Weights of a small transformer language model: 6 heads of 64 (3 for keys and values), normalized queries and keys.
MLP neurons of a small language model. Each row is named by its layer, matrix (down: output weights) and neuron, and shows model dimensions 64-319. Each number is 128 + 32 x the weight over its row's rms, rounded and kept within 0 to 255. Numbers have three digits each. A neuron's up and down rows have the sign that makes its largest values positive.
After each neuron's rows, "raises" lists the tokens whose logits its output raises most directly, leaving later layers aside.

L8.down1917:129149222054116145152122154118109082144109121168112095111139171050169136163130160100129109104124118090109127081143163155129110117097193126128125098079134133105104150120167118102125089072111121115166148142092133135089121135147152086142124143150116118104033084117153106157118082182129073112128092053074121145087135128112109139135082134157146140148158087150129132126094123120111138141099146121078124122109151081115090126161099185089127121128184151135181090118143096119134188155148147128095109135161096125162118130123125113171112161127163094125085166158078170101165105104112110166121138089152166063118133189145146164155124115170112255128140097125133088097172120153102170129108076118103172082147116143161134141144158080092180133148104180115146117113116153079095174106142137
raises: "ics", "ics and", "ica", "ik", "ics."

L8.down389:109188026158096032122140106118086100154111141204089144126146139097135138149146115081093140166098124139132098119103111080069060084081168096144133121141147135128108082102154112092123155126091202077131128082171074096096138119175116118062194130152146139162146095139132063147103136111140089067178147130153082124132141155085073177064119116112163135160137117132172100133173125175104081128116123109087112175096154161131191090128050137126130100120091151103161063100071194072078124096117152123096139104229131113141191150124056149105104240130091127162120107151091120188145095172079122125108141088125175142175132137110148145148157117143153135127181110124154126137066131155125113124115119121029073074135138143173061103113130107123130084066118103117121162205084165124095100176152093
raises: " age of ", " company's", " highest", " largest", " ability to"

L16.down744:144157138161133154092129130097085154171159142091116176132106129153105116174146129118095154062104129199099139099136094186113132142150132110211181121086106143134226064131167143133087115155131133117186091199147108112139105137128174135123135119143089112109111112052118185174118150147179078115135088115147141100107097135151183136157174143166101177136102117143101116070053127128089155110144137057145156055122094126129138153149000157129114103083086090145083128149132061132111145091126170103118076190163188065119143121108165074153137124192117060184109086162153122148092148174107104104105155115154149159071117131131156108080144141129074092127161143130134139108117143195114087165107171149183116132124178148103067124119136144130207132136184138118115096107193067093103147210132209
raises: "ide", "era", "iet", "ist", "ist and"

L16.down1828:203142111137115157128127085153165091131136096169117147072159120126161060128100202112142180129054125143144159161159123122111172147187094151119135126109151186168070082141177106152055147180153185152145172175130170071120191085189094161150113080166115134157124200159160108088151107079118148110150125108149046164116158121134111131167152127141083159062125139102151223155148129125135160117120107155147130095074110120126110148130101151084104106075138130100155116147150090118103118174149131116158137148128136118061173162085188101049135123140177157094106094141110182138175106184068114084113129082172117107135136134109111117096119158137123162156126192128127120078156107148142148168116142142166057182164154078180102159107067108095158146135125097136120145139140056149131113105067161
raises: "us", "eg", "ever", "e,", "e |"

L16.down612:133070114110114110144114111089120106119088121125153187158157136138086091110113091139145105130093122095156082112182109111093128097138171114114110119124102172184167138123221136172124081119110084114134101085125178178172105184080153123112095134038128178154164167101073109144167147126130138159077130136108141134146095136109157168118172162118180156137109117188160152102116081123163130132144183096121142147091104081143124126180246086126093101101161137146117109114126109141122103121147155098201128076084142159169107146121145132121150076140126161126143150119163100032093151107086126119092172156145057091049131102158119127139111113121042089151120119127100164160196132170103098161083141141106135135116061138155136093112152116157074067128143129193145103135094168154112110168140099
raises: "10", "12", "11", "13", "20"

L8.down1480:193138219181123132130161207141083168143170116147119140178173146089082112129167064199147092127131134099223082122114067108119141141128135128151156155091157148122123149159094141168107161142106159104164120090143145102098158140220131147128078160124122083083152124141099135126123136077140124145155152096136169053148102172128147158118140091117111105147126135122134154166165145139152076088152107144095122145106084117038148118151166148001145126148118159130048151104125118124156071162108139108119197168077117134161138139113129115192171127139168150125164117136173119095086109098155133129102149075101109101092116104099088117083109128163151132140147128135095131118124175150139075139126121084119110111137100159164123185115174145123150132100141135159135130139121114117145153123149088
raises: " who", ", who", " who had", "s'", "’s"

L16.down1057:135190123084114159139175174134114103114121077124118113110108159105150123136128108135128012137116124117196150123063125105142140141203128147176116067154075133112071143117082179181120156117113182127154094121139135086140174075217110141095155146179175131096094181108135119104106116147183150122140084105053127141195059093126179116121153091136148117182135146134086079141147135152134137190107160118179136100141132112129143128096092141103187117147182151182143081105128150080164090110178103129167089101073127111202137085109151104166159084205125141094113175150109127180097125119156177109116183122113083140130114144149104155141085202164111157129115149151141113078155147088161150114161129145152122127151119084143196152136124090075154137160181133179189150074165109133177120100116068
raises: "ment", "el", "ations", "etime", "ments"

L16.down165:121147088191166117153125095114137106198108131063167191101089136110076130132115100109149199153062130126166188109144169175104112105106160108134176094135064104181181176101068203092098108161128133110186097104135071105094106107107155104149182160116102184107058199111073145139087071153155101135104124160115119117088114122187108158158102129117114150134115116156109151108151101157136167127133158157129141163104114142150098111112134152070120092130183074105098110081120134123120183131132148141170096102076155181147139174133118109114099156213152131117113117125120203150133131072161166187095090111201154087167077141112132056116112138108134129101049115112129118090154101144122067167153187135159118089096098160126105139114086134120080101064122135113115159126139118155162141068151143
raises: "\"", "\".", "\",", "\" and", "\" ("

L16.down262:133199083092114120116084112124108137109181141086148160137120155107110172109157094115139142112113091105221104147180113130065154106058118098107126090120131097163198174097185093126179149085132175116058077119140160164156154130170185170125128088175147057135151095194116099136108201112091152123106104131078147084158132158080176137142108213125112099109143151079162104186142126200154146118151092131082153168131106169140067127108114096123127163125155090156079140103140117128141130075155080155095104107124151142167085113141128123141158197131175159135156127110152146134071150114201049104072126122112113139172162142184128199166120138137139096168127101109105129119131093107123102093144068123147119166069174102126149109152131124078137133096145116087126105099139115125131115150114078
raises: "350", "305", "312", "283", "300"

L16.down1553:130119071138175127109095153140083128119169118094082088145165102085138114114148117134118128143117165116106080070139127120113057108134082137097151148094146134107098175078255206120078127157147162102209148170125143181156102096105163115094119127143124144107108064150149181080139121121123162176073125124158171135096129095065119165161114124160146126137132110110119139230083118138096076100141115146149133117143132116172087139130213126161126105067141086145171130150163144133140134127077124179147109064135082161105164108169133102135153158179114115157104160124115135160126098185133126092116159158094084159101110148165143127145181154141142089135132138109162135124134142119136206158162092100129111115117129133087119134090126114122110086056126125129158174180173136128174144108113095
raises: "d", "gen", "le", "nd", "ur"